{
  "n_layer": 14,
  "d_model": 256,
  "n_head": 2,
  "n_kv_head": 2,
  "head_dim": 128,
  "d_mlp": 704,
  "vocab_size": 8192,
  "activation": "swiglu",
  "norm": "rmsnorm",
  "norm_place": "pre",
  "norm_eps": 1e-05,
  "positions": "rope",
  "rope_base": 10000.0,
  "rope_fraction": 1.0,
  "qk_norm": false,
  "attn_scale": 0.0884,
  "bias": "none",
  "tie_embeddings": false,
  "parallel_block": false,
  "init": "trunc",
  "init_std_qkv": 0.0315,
  "init_std_o": 0.0315,
  "init_std_up": 0.0315,
  "init_std_down": 0.019,
  "optimizer": "adamw",
  "lr": 0.00167,
  "beta1": 0.95,
  "beta2": 0.95,
  "weight_decay": 0.18,
  "lr_head": 0.0107,
  "grad_clip": 1.0,
  "warmup_steps": 270,
  "schedule": "wsd",
  "decay_fraction": 0.631,
  "decay_shape": "sqrt",
  "final_lr_fraction": 0.0,
  "batch_tokens": 131072,
  "seq_len": 384,
  "doc_mask": true,
  "train_tokens": 645300000,
  "steps": 4924,
  "dataset": "wikipedia_en"
}
MLP neurons of a small language model. Each row is named by its layer, matrix (gate and up: input weights) and neuron, and shows model dimensions 48-175. Each number is 128 + 24 x the weight over its row's rms, rounded and kept within 0 to 255. A neuron's up and down rows have the sign that makes its largest values positive.
After each neuron's rows, "fires after" lists the tokens most often just before its 100 highest values on Wikipedia text that the model never trained on; "fires in" lists the words (lower case) most often at its 100 highest values on Wikipedia text that the model never trained on.

L3.gate525 [139  91 138 106 115  82 134 116  73 159 145 130 151 138 120 125 173 100 103 157 140 148 111 132 175 183 117 117 154  95 151 173 105 135 138 142 139  98 123  78 113 106 145 123 133  95  98 146 149 100 111  95 162 117 104 114 124 122 155 159  97 145 122 109 140 134 149 107 152 165  89 137 138 140 144 111 116 110 148 113 123 150 107 108 139 152 123 136  87 120 122  84 118 119 134 117 104 117 147 115 110 135 129 113 129 103 162 173 111 114 138 112 130 117  96 150 101  97 120 105 179 174 116 115 149 142 159 102]
L3.up525 [148 114 127 156 107 188 112 124 131 141 110 151 138 111 142 117 124 167 124 155 140 134 100  80 142 104 139 103  97 147 135 110 153 104 143 163 105 121 150 142 139 122 122 129 185 121 164 150 163 100 187 122 123 144 146  91 172 137 107 132  99 100 142 167  90 105 173 143 166 175 133  88 117 135 153 125 126 139 106 159 114 145 105 121 109 103  93 151 147 101 110  96 112 117 154 188 122 104 142 104 113 110 149 154 163  99  92 148 136 149 127 111 102 129  97 124 141  85  94 101 145 110 107 148 109 113 162 122]
fires after: ".", " \"", " (", " is"
fires in: "a", "one", "the", "an", "non", "two"

L6.gate115 [120 107 112 107 128 109 163 123 125 146  99  86 103 114 157 117 132 147  26 135 162 119 129 183 109  80 181 130 111 108 115 121  95 118 124 120 118  82 138 109 133 101  86 122 130 152 114 106 136 161 116 100 147 125  82 107 150 115 146 140 113 105 140  75 162 162 136 107 149  84 147 142 103 155 127 140 110 174 154 132 168 149 122 145 163 164 137 150 139 108 134 146 100 153 135 144 136 183 138 130 101 126 137 119 109 164 160 122 118 100 114 116 118 147 116 131 137 157 185 119 100 186 141 112 119 125 151 102]
L6.up115 [130 148 135 154 132  95 135 124 157 123 110 126 174 145 181 129 112  73  88  99 142 118 113 195 154  94 117 171 128 114 131 112 147 154 166 117 130 119 101 161 119 120 137 151  85 168 141 125 142 111 159 103 130 138  87 130  96  98 112 107  81 145 129  99  95 115 172 179 103 127 108 150 158 125  96 132 141 122 159 121 116 141 151 117 138 128 126 129 134  86 128 137 131 146 112 148 138 120 131 113 121 112 153 125 143 162 161 120 132 116  85 104 122  69 128  69 107 135 124 137  97 122 120 131 140 150 117 184]
fires after: " one", " part", "%", " members", " most", " some"
fires in: "of"

L3.gate512 [ 94 112 118 166 112 109 132 120 125 149 150 153 107 130  88 137 130 143 133 166 126 107 111  65 164 153  92 127 142 119 114 120 158 146 107 161 122  75 113  67 112 107 173 112 150 124 113 134 142 132 140 104 149 144 135 102 143 126 168 142 105  94 143 143 169 144 122 135 106 137 157 114 136 192 111 122 113 107 104  99 121 123 182 133 142  97  89 131 119  94 110 162 179 120 102 124 114 139 152 137  85 117 122 103 134 133 162 164 145 107 156 113 132 122 135 128 119 130 127 137 123 165  79 129 123 165 116 143]
L3.up512 [134  95 125 165 143 103 100 117  96 107 164 139 159 154 120  99 119 119  95 140 130 100 135 123 114 143  93 205 149 125 110 135 178 152 134 120 136  91 135 154  92 112 134 136 167 169 164 140 156  81 131 139 109 121 137 112 140 132 122 131 124 103 102 140  85 130 156 122 131 141  94 163 144  99 146 100 136 137 134 131 177 134 105 146 126 123 125 154 111 133 165 111 162 133 123 173 159 128 142 111 152 144 105 107 141  52 107 129 156 146 159 101 139 104 139 160  95  63 115 158 156 133 144 131 109 117 121 140]
fires after: " \"", " Pi", " (", "\n\n", "\n"
fires in: "a", "the", "piotr"

L4.gate691 [142 113 137  96 138 138 121 135 152 122 128 136 105 193 140 153  91 120 114 149 107  98 101 143 161 144 109 116  97  87 127 116 131 118 131 142 147 150  90 104 108 107  88 144  54 138 110 128 132 126 138  78 122 102 108 116 148 175  74 124 128 148  79 114 109 148 137 152 117 115 124 103 111 146 152 156 121 120 142 143 135 168 114 125 126 111 117 118 130 100 111 123 130 120 122 122 153  97 173 135 174  97 151 100 149 123 130 135 119 198 116 142 149 109 101 117 150 179 109 118 151 122 126  87 111 129 131 136]
L4.up691 [145 117 106 126 136 137 156 162 150 141  99 162 136 134 114 142 126 134 124 168 126  89 166 122 147 162 147 101 115  79 101  99 108 125  91 151 101 109 102 109 112 105 120 123 105 134 127 154 101 130 137 153 102 102 123 152 159 158 143 121 102 108 127 140 120 129 159  92  79 123 127 138 171 124 135 123  97 112 120 143  89 115 112 132 114  89  70 161 143 115 129 123 133 160 141 140 101 171 119 132 112  96 108 125 149 107 143 135 204 164 140 105 116  57 148 148 123 147  81 103 145 158 110 138 141 120 167 163]
fires after: ".", " was", "\n\n", " sent"
fires in: "in", "the", "a", "to", "for", "they"

L6.gate530 [135 109 110 154 113 121 145 154 125 126 109 125 123 170 125 137 160 127  99 157 165  79 116 136 128 113 124 157 115 136 141 135  85 128 129 118 151  83 123  94 135 108 177 170 122 174 130 134 103 118 134  58 150 149 142 107 137 140 133 176 109 128 120 153 152 134 153 159 183 120 124 154 147 159 102  79 158 141 125 123 150 146 149 117 132 115 114 115 126 153 101 116 135 174 139 160 120 150 173 166 116 135 151 114 144 153 128 140 141 136 102 130 136 137 123 113  94 133 127 107 126 145 107 104 117 153  92 158]
L6.up530 [121 146 102 162 136 169 130 123 163 153  80 158 140 146 150 169 143  76 130 151 165 141 117 100 146  93 111 125 133 128 125 136 133 130 136 178 133 132 144 137 200 128 157  96 124 101 118 195 121 124 161 107 137 124 156 107 124 147 133 161 137 129 132 196 135 115 131 155 100 124 156 139 199  96 149 140 141  91 117 139 136 162 117 172 111 112 138 134 144 153 149 149 136 110  94 145 143 117 126 102 153 107 122  99 150 107 107 106 139 159 130 124 122 138  92 146  94 173 140 120 111  88  94 112 124 117  85 135]
fires after: ".", " that", " when", " where", ",", " because"
fires in: "she", "he", "it"

L3.gate247 [131 118 144 106 145 149 136  82  89 158 148 131 156 122 155 135 184 139 146 135 122 102 112 122 116 120 103 122 131 125  98 144 104 107 152 135  96 111  85 158 105 128 157 120  95  85 165  77 119 130 155  98 162 112 166  93 131 117 133 133 109  95 129 131 117 139 143 115  97 153 134 103  98 129 173 103 111 150 110 144 127 168 183 110 146 139 126 104 134 111 129 154 101 101 101 106 141 116 103 131  93 121 103 117 124 112 195 138 161  85 100 143 122  80 129 155 125 121 117 153 113 161  94 147 123 144 104  94]
L3.up247 [ 98  81 158 154 114 123 112 135 110 142  92 141 111 116 117 118 124 137  82 152 169 136 135 190 133 122 105 164 112 116 181 127  90 153 125 116 116 147 187 114 127 155 106 112 166  98 120 144 103 102 114 124  77 118  93 137  82  66 120 126 120 106 118  90 130 119 162 134 128 159 133 140 124 169 111 134 114 131 104 143 166 100  90 112  96 123 126 124 179 122  96 125 135 164 138  77 137 123 137 127 109 112 127 142 104 106 110 131 119 175 173 142 145 106 136 165 161 139 136  98 117  92  98 144 122  89 166  83]
fires after: ".", " (", "\n", "\n\n", " \"", "—"
fires in: "as", "in", "by", "since", "and", "or"

L6.gate552 [102  72 125 110 100 164 166 142 170 125 126 116 153 115 123 120 135 126 113 138 133 106 105 115 155 130 146 151 154 107 117 121  95 131 134 152 137 142 130 124 128 123  91 126 160 150 169 131 123 161 125  78 129 111 117 146 120 137 152 132 109  84 112 121 179 137 132  83  92 174 159 112 133 136 124  88 103 134  97 125 119 112 107  94 120 129  80 123 141 117  98  98 116 130 134 187 144 150 146 114 120  84 143  91 117 130 123 144 107 115 146 126 100 102 135 121 121 130 147 116 152 120 149 134  98 124 125 119]
L6.up552 [155 136 147 138  97 139 161 170 154 132 134 162 102 127 121 126 118 134 100 132  92 169  77 119 105 136 112 120 114 120 100 123 141  92 127 128 155 128 147 129 123 105 152 103 108 122 118 105 142 151 145 124 128 121  73 101 114 158 143 133 112 125 114 131 100 148 177 120  83 126 127 103 134 112 121 130 130 120  80 165 122 118 140  84 124 131 124 166 101  98 144  98 104 102 153 166 165 133 112 121 129 109 155 111 179 172 128 120 183 151 135 106 125 104 150 128  67 133 101  85 107 116 159 144 138 146 151 148]
fires after: ",", " that", " of", " when"
fires in: "the", "what", "this"

L4.gate442 [131 100 187 137 128 140 128 142 135 121 102 154  94  82  82  88 145 105 152 112 106 134 157 133 122 152 119  93 106  95 110 136 145 116 142 167 153 144 128 159 117 110 136 160 122 140  73 142 125  63 113 139 149 123 142 121 149 145 135 149 143 114 127 104  88 145 102 139 128  80 104 148 140 106 152 113 142  98 155 119 168  88 164 118 141 152 155  97 158 130 109 146 108 144  93 108 140 162 121 136 127 134  91 119 142 132 116  92 156 117 135 159 127 140  88 145 156 166 155 157 154 113 117 140 168 116  97 130]
L4.up442 [174 110 112 155 128  69 143 133 146 127 114 103 115 111 145 132 143 120 116 102 119 105 155 113 126 153 145 110 109 117 150 153 124 154 133 133 115 153 225 138 130 136 127 132 137  97  68 164  84 113 145 142 146 182 154 131 132 148  95 152 163 146 173 107 120 128  81 170 110 110 137 116 105 114 118 106 136 132 164 144 156 128 131  93  97 176 129 119 201 141 151 134 159 123 117 110 153 118 122 140 124  95 116 162  90 153 173 141 113 123 104 116 100  91 127 143  69 128 111 144 104 126 115 156 132 130 111 132]
fires after: " |", ";"
fires in: "16", "12", "18", "13", "15", "ret"

L5.gate325 [136  76 113 115 138 107 104 131 131 123 112 108 120 126 178  84 184 137 124 154  95 110 135 125  99 118 143 154 137 128 129 158 141 106 113 124 173 143 162 131  86 109 127 147 126 153 146 122  91 116 137  93 117 122  90 120 150  97 134 152  84 139 131 122 138 140 135 140 138  72 111 108  93 148 124 130 116 129 100  99 170 155 108 120 145 108 133 121 116 138 131 115 180 110 123 146 121 125 123 148  97  90 133  90 197 129 155  84 139 113 119 108 150 110 196 174 114 112 154 132 109 139 133 156 123  92 141 140]
L5.up325 [142 136 120 160  95 123 173 138 119 158 148 162 126  86  95 100  93 129 123 147 127 129  88 141 148 121 109  69 112 184 140  93 132 164 106 152 108 113 139 111 119 155 153 125 124 103 133 117 122 147  98 180  90 161 161 144 139 107  99 112 132 126 131 123 130 136 130 136 141 123 100  98 102  97 172  83  95  99 124 135 120  99 111  87  68 127 123 110 101  64 149 107 166 138 105 151 102 130  86 166 134 118 133 131 118 146  92 178 124 131 110 151 135 157 117 144 151 160 121 118 132 110 121 152 153  75 156  81]
fires after: ",", " well", ")"
fires in: "and", "as", "while"

L3.gate537 [155 111 148 128 143 150 110 126 130  88 112 105 134 135 152 133 134 139  91 145 100 109 133 143 159 156 161 131 127 130 112  91 135 146 111  94 117 135 118 138 108 126 168 195 150 149 121 119 129 107 132 162 144  93 149 137 110 109 120 102 144 133  90 119 150  86 111 126 161 107  72 136 136 117 167 134 144 115 190 130 158 117 153 116 155 130 147 104 141 102  69  87 160 141 186 163 189 111 128 180 135 140 137 155 118 122 129 180  91 116 171 110 111 114 156 125 111 122 106 111 130 110 152 111 122 170 109 142]
L3.up537 [ 85 110 139 123 121 149 169 125 109 142 141  93 127 115 127 118 143  98 124 143 130 160  77 132 125 127 165 133 144 184 123 107 108 162 134 112 131 125  74 182 134 140 151 149 153 106 144 113 102  93 176 150 116  77 136 131 141 115  90 112 148  51 147 134 113 149  74 121 124 125 111 141 111 129 147 105 139 151  88 116 129 117 140 142 150 141  97 123 101 152  90 122 133 100  95 126 121 132 140 125 161 110  98 130 170  82 122 191 108 144 123 116 147 101 120 142 148 148 124 132 120 123 118 115 107 117 151  90]
fires after: " such", "Le", " well", "ou", " det", " Ann"
fires in: "as", "leseurre", "annual", "sioux"

L11.gate319 [170 141 150  80 148 170 169 159  76 150 121 148 153 107 139 123 160 150 104 137 109 120  82 162 140 111 134  93  74 142 115 129  91 142 127 111 136 116 132 144 143 125 120 151  75 111 144 165 160 160 131 126 119 111 141 135 122  94 136 126 113 139 183 146 142 158 133 125 142 102 119 123 119 136 113 106 115 113  88 148 129 146 119 129 152 104 108 142 115 102  79 138 142 143 125 126 130 179 124 151 132 107 116  96 162 169 125 145 138 125 132 148 131 130 122 128 141 130  95 144 151 136 108 101 144 127 126 113]
L11.up319 [135 129 127 128 123 131 117 122  99  78 146 128 163 175 100 205 122 141 136 105 139 195 122 104 102 143 140 123 110 152  91 106 112 127  98 114 154 123 160 127 166 164 136 116 104  94 116 115 141 113 131 134 154 119 132 138 142  85 113 122 106 144  95  99 116 169 113 144 142 126 149 163  95 138 136 127 100  99 121 163  89 138 164 129 125 143  97 131 144 135 161 122 195 145 124 136 146 124  98 134 156 137 110 137 104 156  95 118 122 119 124 101 139  94 165 172 167 144 141 144 100 137 101 127 172 127 176 163]
fires after: ",", " as", " was", " is", " be"
fires in: "a"

L6.gate589 [ 94 111 122  89 115 122 128 114  99  98 114 147 166 127 136 104 123 179 157 166 124 143 117 124  90 195 142 153  93  74 117 126  86  91 188 150 126 118 129 147 149 135 108 122 131 131 148 122 132 102 101  99 141 106 116 108 121 112 117 145 141 130 143 117 140 118 117 148  88 107 106 145 149 109 145 105 146 158 146 161 102 102 111 125 151 120 107 134 129  92 106  69 138 116 171 121 124 135 149 161 111 134 133 101 102 159  97 144 135 132 116 117 122 124 149 124 102 115 120 120 158 161 104 100 104 135 122 131]
L6.up589 [108 114 126 135 149 125 173 143 157 144 103 165 167 137 151 131 157 147 153 126  99 129 104 166 177 134 144 110 159 163 123  87 121 130 144 137 137 147 105 116 117 115 136 110 137 158 107 177 117 120 103 131 113 131 155 147 120 167 139 163 100 150 136 140 161 119 110 136 128 102 120 118 125 121  57 123 133 131 112 103 130 119 104 112 156 134 144 157 173 158 168 138 117 105 141 181 115 105  94  89 132  98 186 158 175 144 139 134 121 110 129  85 107  96 171 146 132  94 121 112 118 127 164 120 119 112 136 121]
fires after: ".", "'", ",", " that", " but", " \""
fires in: "this", "the", "s"

L5.gate468 [133 160 143 122 121 133 139 107 140 154 183 183 144  78 124 134 172 123  91 124  96 133  99 137 115 112 166 103 128 106 143 153 110 148 116 102  88 149 188 149 150 135 134 100  80 121  81  90 164 153 138 151 125 119 160 152  87 111 112 126 132 131 160 119 144 132 127 177 103 113  97 138 117 109 108 131 148 129 124 149  82 121 109 155  96 154  98 103 144 102 158 100 167 116 109  68 138 146 104 137 167  84 132 132 168 155 152 126 117 141 150 157 128 136 137 186 108 111 147  66  94 119 129 136 156 130 149 127]
L5.up468 [167 159 118 114 101 136 123 141 118 113 138 133 127 150 138 152 112  88 141 134 138 124 162 114 123 134 133 117 158 178  99 104 142 128 132 143 152 132 128 140 101 140 117 148 118 132 140 133 136 125 109 163 148 106 109 133 176  99  92 117  84 117 113 158 118  99  88 125 103 118 101 149 118  96 126 111 113  98 147  96 121  47 155 111 136 140  96 145 127 155 140  39 107 103 132 144 118 129  94 137 123 130 151 126 133 166 150 145 146 152 131 129 162 119 134 153 136 132 114 121 141 118 140 176  91  70 128 100]
fires after: ",", "'", "hi", "=", "  "
fires in: "s", "such", "his", "see", "and", "including"

L2.gate490 [128 131 119 145 170 147 132  64 112 119 147 146 140 171 123 110 122 141 142 134 140 104 218 100 128 121 115 137 152 131 115 114 107 130 158 191 129 126 117 122 129  80 145 104 124 104 175  98  97 135 144 119 108 124  97 187 143 185 168  98 120 162  98 112 149 120 117 156 129 111 128  72 200 118 110 112 107 115 101  97  95 146 133 119 107 104 150 123 145 116 134 106 146 131 136 179 120 117 140 144 112 122 114 120  97 128 157 142 106 132  77 123 136 109 110 131 138 124 143 155 145 152 103 169 119 167 136 136]
L2.up490 [102 130  88 104 131 109 121 112 133  96 158 112 158 107 163 162  97  99  87 142 150 180 126 130 131 106 120 145 149 179 151 147 116 152 124  99  90 105 108 114 142 163 116 147 174  89 159 102 141 130 115 132 109 146 151 116 118 115 115 106 127 146 124 150 127  93 146 173 141 117 152 165 121  92 145 127 142 166 143  92 118 116 129 129 122 129 149 115 138 117 108 100 133 115  97 134 153 145 182 101 148 162 133 161 102 126 131 157 116 148 161 112 137 166 169 139 163 146 157 131 138 109 123 119 142 150 114 157]
fires after: "\n\n", "\n", "=", "|", "–"
fires in: "2022", "2024", "km", "he", "2026"

L2.gate324 [125 104 172 123 124 157  90 124 128  93 129 146 137 129  58 118 123 109 111 124 121 155 132 158 126 180  79 111 104 100 160 169 113 105  98 165 123 131 149  68 126 115 129 113  90 126  79  92 165 115 159 104 140 121 157 160 133 126 146 127  90 123 139 155 147  89 125 122 132 110 115  99 154 115 123  94 157 134 144 158 139 132 130 162 147 156 146 116 129 111  92  98 110 170 124 114 152 122 122 137 183 125 150  88 142 126 154 121 135 163 164 120 124 104 148 151 135 111 137 127 119 119 107 119  89 117 143 135]
L2.up324 [155  96 126 143 140 143 132 112 113 175  84 142 132 131 141 134 107 132 146 137 138 137 162 136 134  99 136 124 123 132 145 123 132  82 127 117 179  88 178  82 124 121 124 111  94 124 123 135 136 112  84 134 103 155 165 132 147  77  78 126  59 118 120 170 140 154 132 116 104 124 154 135 131 109 132 158 119 172 130 141 104 123 121 166 121 136 101 153 123  92 149  71 134 129  86 148 106 117 135 120 159 112 129 124 104 113 148 154 162 181 161 110 121  67 130 154 123 129 149 145 103 147 126  97 149 128 137 101]
fires after: " the", ".", "|", ",", " and", " The"
fires in: "he", "federal", "uk", "chinese", "british", "government"

L2.gate588 [117 129 140  89 157 169 108  89 123 157 104 117 130 131 140 161 102 135 144 153 149  62 142 143 150 152 164 134 148  81 107 115 167  93 125 148 133 126 159 113 124 116 125 170 115 139 133 168 103 145 134 121 128 135 118  87 151 151 158 126  89 136 166  83 124 192 135 115 137 152 107 124 166 136 119  93 124  74 126  85 136 130 128 132  94 113 145  95 123 125 142 123 141 105 114 129 155 100  96 131 131 115 187 131 104 110 118 126 148 141 117 159 104  63 116 128 138 172  77 134 165 146 144 122 155 108 129 120]
L2.up588 [111 129 114 142 135 135  97 139  91 120  79 148 123 132  77 137 139 135 148 132 136  96 156 142 171 128 117 127 138 111 113 123 142 112 158 129 140 129 117 118  89  97 143 135  97 174 115 142 158 149 130 155  98  88 156 114  92 135 114 132 134 149 124 126 161 126 134 104 130 149 119 131 188 132 152 140 158 149 135 160 134 134 120 119 170  87 154 140 145 107  54 161 167 124 143 104 135 157 122 121  98 132 118  93 134 135 139 147 138 166 106 134 127 102  90 122 139 150 117 170 128 182 110 132  76 137 117 148]
fires after: " in", " In", " 20", " 23"
fires in: "january", "march", "may", "august", "july", "february"

L4.gate694 [115 108 135 111 129 119 125 145 124 139 169 156 135 133 132 102 149 152 135 138 146 100 192 158 175 154 106 119 165 153 140 127 121 129 106 140  96 109 130 101 161 147 136 123  94 118 160 108 132 157  72  85 154 138  95 152 159 121 119 126 124 130 122 103 133 135 158 135 162 140 118 153 113 182 111 122 132 117  76 138  84 149 151  99 116 175 120 142 157 127 135  59 120 118 151 130 118  98 129 123 142 159 143 159 114 119  68 133 136 129 120 158 118 133 114 136 145 125 145 139 142 149 149 110 136 166 144 147]
L4.up694 [106 149 137 138 132  78 131 164 146 158  90  95 164 104 121  96 103 129 167 156 108 155 140 137 185 111 125 104 143 112 159 135 123 122  97 106 147  95 115 137 135 114 109 120 161 129  86 146 138 126 102 150  75 132 136 131 136 118 157 116 122 122 121 130 148 117 153 135  98 159 158 150 125 138 108  87 141 186 157 160 144 111 106 134 128 125 112 123 106 101 117 131 137 112 105 131 118 120 118 151  99 123 124 118 130  97 138 147 152 115 119  87 123 118 140 136  85 140  64 157 131  94 110 110 107 105  95 138]
fires after: " one", " most", " all", " some", " many"
fires in: "of"

L2.gate488 [164 126 147 123 150 168 158 111  81 180 137 181 139 123 137  82 113 128 164 152  82 108 127  86 155 139 112 124  96 127  97 113 142  97 116 130 126 131  90 151 136  83 140 134 109 147 102 113  76 133 154  52 109 129 116  87 111 124 124 103 111 138 132 128 159 155 107 107 121 141  96  59 132 164 143 105  94 102 126  91 151 192  91 105 145  94 121 128 162 116  89 145 125 142 112 136 105 121 109 139  89 135 153 109 122 113 111  99 134 153 138 136 145 126 101 138 156 125 120 108 125 129 138 122 137 131 114 141]
L2.up488 [129 132 144  80 118  95 129 110 123  99 138 136 157 131 163 101 183 128 131 168  98  90 106  97 112 110 170 202 133 115 125  86 153 111 126 122 191 145 114 116 120 156  99 134 135 171 135 156 156 142 115 130 129 148 136 105 147 147 113 158 156 157 145 134 119 143 148 178 124 133  93 124 136 108 119 140 166 106 132 140 152  77 127 103 100 130 130 114 133  74 140 154  95 154 110 106 127 138 143  87 132 147 136 149 164 109 115 155 124 135 122 160 121 125 153 110 139 119 159 111 155 150 133 125 136 127 161 163]
fires after: " in", " on", "In", " the"
fires in: "january", "march", "february", "september", "june", "summer"

L6.gate450 [148  83 105 147  62 117 103 120  85 167 176 156 105 149 123 139 141 140 155 129 106 117 128 163 115 144 157 123 110 133 134 115 137 122 166 151 127 104 116  95  75 115  98 156 100  99 118  82 116 152 170 131 121 157 121 144 144 135 161 169 132  96 127 146 132  94 141 116 162  65 131 140 106 136 117  97 135 119 151 147 124  98 128 119  79  90 105 105 148 119 115 155 117 103 139 109 143 149 132 134  86 131 110 120  88 128 113 154 119 113 105 106 123  86 133 158 119 145 140 126 141 131 116 179 133 143 130 107]
L6.up450 [126  92 117 119 119 143 102 107  95 118 120 179 161 125 155 161 181 131  99  81 114 118 151 130 151 153 122 105  88 149 148 139 111 119 144  88 149 152 104 118 140 115 104 152 118 154 120 112 136 124 117  85 132 155 142 167 118 130 148 139 117 102 106 125 130 102 155 125 143 146 148 139 164 111 107 114 115 133 133 128 118 134 143  75 124 154 103 106 149 112  96 158 156 145 135 131 104 134 165 150 122 111 102  96 117 127 117 148  99  87 109  99 106 123  98 121 105 126 133 146 169 149 148 107 111  97 144 124]
fires after: ",", " and", ".", ";"
fires in: "in", "at", "while", "as", "by", "to"

L6.gate590 [108  84 143 116 114  76 103 107  91 121 148 175 111 128 136 150 135 119 122 132 132 114 126 157 130 130 163 124 152 103 165 159  66 126 154  88 124 125 123 135  81  99 128 130 155 164 149 134 126 167 149 112 137 153 121 131 134 123 128 128 123 150 139 138 134 124 129 110 104  86  88 137 155 143  94 165 135 159 110 131 154  81 135  75 131 102 104 126 122 126 114 126 114 125  91 147 141 155 143 142 116 134 142 140 163 108 106 164 173 122  65 142 185 101 123 149 133  73  92 107  96 114 146 125 161 115 146 156]
L6.up590 [149 117 140 163  96 143 125 120 144 141 169 118 131 151  96 151 145 143  90 129 132 146 125 138 132 160 115  86 132 118 134 141 125 127 133 160 121 150 138 154 107 119 163 110 170 125  92 142  58 150 105 115 125 113 118 122 147 133 128  56 114 167 152  72 168 118 121 143 158 152 139  84 121 132 140 145  96 128 105 123 118 148 124 127 144 184 133 117 137  94 170  90 144 115 107 157 116 136 163 164 137 133 136 137 121 126 128 149  58 114 130 150 156  87 137 155 113 107 185 109  96 115 138 137 165 111 141  87]
fires after: ".", "\n\n", ",", ";", "\n"
fires in: "in", "on", "which", "as"

L2.gate575 [141 110 161 112  73 127 112 130 103 163 118 106  86 145 109 141  88 139 159 158 128 141 110 114 125 124 125 132 117 127 105 111 102 105 110 164 117 165 137 107 111 136 143 156  99 125 125 127 118 144 140 139 125 124 142  97 127 139 126 107 121 108 171 115 140 113 112 130 137 126 111 118  99 123 119 133 122 114 112 119 171 179 167  91 100 160 147 110 171 103 118 146 137 124 104 128 176 120 176 124 104  66 132 130 161 114 107 131 120 146 111 155 132  96 112 147 162 136 117 116 166 155  98 151 161 125 119  68]
L2.up575 [108 118 114 130  79 131 112 100 125 143 125 105 100 130 103 140 103 118 116 160 138 155 128 136  95 159 171 171 119 147 148 119 101 136 112 188 102 159 139 112 118 142 123 160 125 115 153 114  98 149 163 198 120 121 128  96 102 130 138 111 132 127 186 127 118 105 128 135 151 151 113 116  86 132 136 132 109 118 112 119 123 170 134 144  89 152 131  98 164  99 119 128 136 138 114 136 157 104 171 151 132  64 122 169 162 110 135 154 134 143 102 152 130 122 115 125 126 115 146 105 143 147 126 166 118 146 159  89]
fires after: ".", "-", "\n\n", "hip"
fires in: "at", "when", "in", "from", "since", "initiative"

L2.gate273 [126 114 121 102 122 162  98 118  78 149 135 104 146 103 151 160 134 142 150 130 135 102 112 133 201 121 119 193 102 105 130 136  54  98 113 154 100  97  86  84 130  90 128 145 157 114 182 115 136 108 145 137 129 158 145 139 147 129 137 133 107  83 104 138 125 133  92 131 156 154 149 110 111 181 162 122 141 113 127 114 169 149 124 110 127 126 156 113 131 130 130 112 176 147 166 139 125 109 132 105 119 166 153 118 135 122 122 201 142 128 106 133 127 141 153 142 149 111 129 136 143 166 123 102 147 109 116 108]
L2.up273 [150 155 107  83 110 128 108 103  91 133 108 139 167 108 138 114 134 140 128 151 115 120 164 157 146 186 130 174 139 118 123 145 139 120  70 150 117 117 152  86 148 133 158 103 177 155 175 157 106 122 124 135 110 142 133 111 141 131 126 143  79 110 118 113  62 111 124 154 148 149 140  88 126 107 133 117 139  74 120 135 160 177 141 176 140 133 107 122  94 139 127  87 160 121 116 159 127 133 126 114 152 134 116 166 108  98 131 171 159 143 107 113 130 110 149 111 142 105  76 128 140 178 108 105 165 124 139 104]
fires after: " \"", "\n\n", "\n", " as", ","
fires in: "a", "an"

L2.gate334 [137 113 112 113  95 161  97 172  58 140 126 145 183 128  92 115 150 113 138  99 117 146 136 152 155 156 165 141 104 160 137  84 102 151 154 133 145 102 164 110 120 115 136 153 170 128 178 146  90  90 127 114 123 161  94 145 130 140  98 127 113 105 100  70 149  86 170 172 140 126 145 146 121 162 126  87 115 137 151  95 150 149 122 101  88 102 104 122 152 129  76 115 154 132 121 157 100 115 116 110  98 157 108 139 127 125 128 165  90  88 139 121 126 151 157 110  99 157 124 135 133 138 117 102 136  64 127  88]
L2.up334 [101 185  91 147 156 125 134 127 126 116 163 121 134 157  67  84  65 116 143 130 129 123  97 147  99 127 106 129 161 153 164 109 144 128 106 106 154 106 105 160 141 116  68 123 125 132 119 126 174 188  95 146  81 131 119 141 120 151 125  89 132 105 104 121  96 141  92  83 109 124 114 155 141 128 103 133 146 108 102 124 132  99 128 141 150 136 114 118  94 112 117 125  90 115 172 113 115 158 137 178 175 112 125 124  87 125 100 137 108 109 102 116 146 164 101 131 148 101 148 131 122 131 162 121 112 132 149  68]
fires after: " known", " well", " such", " to"
fires in: "as"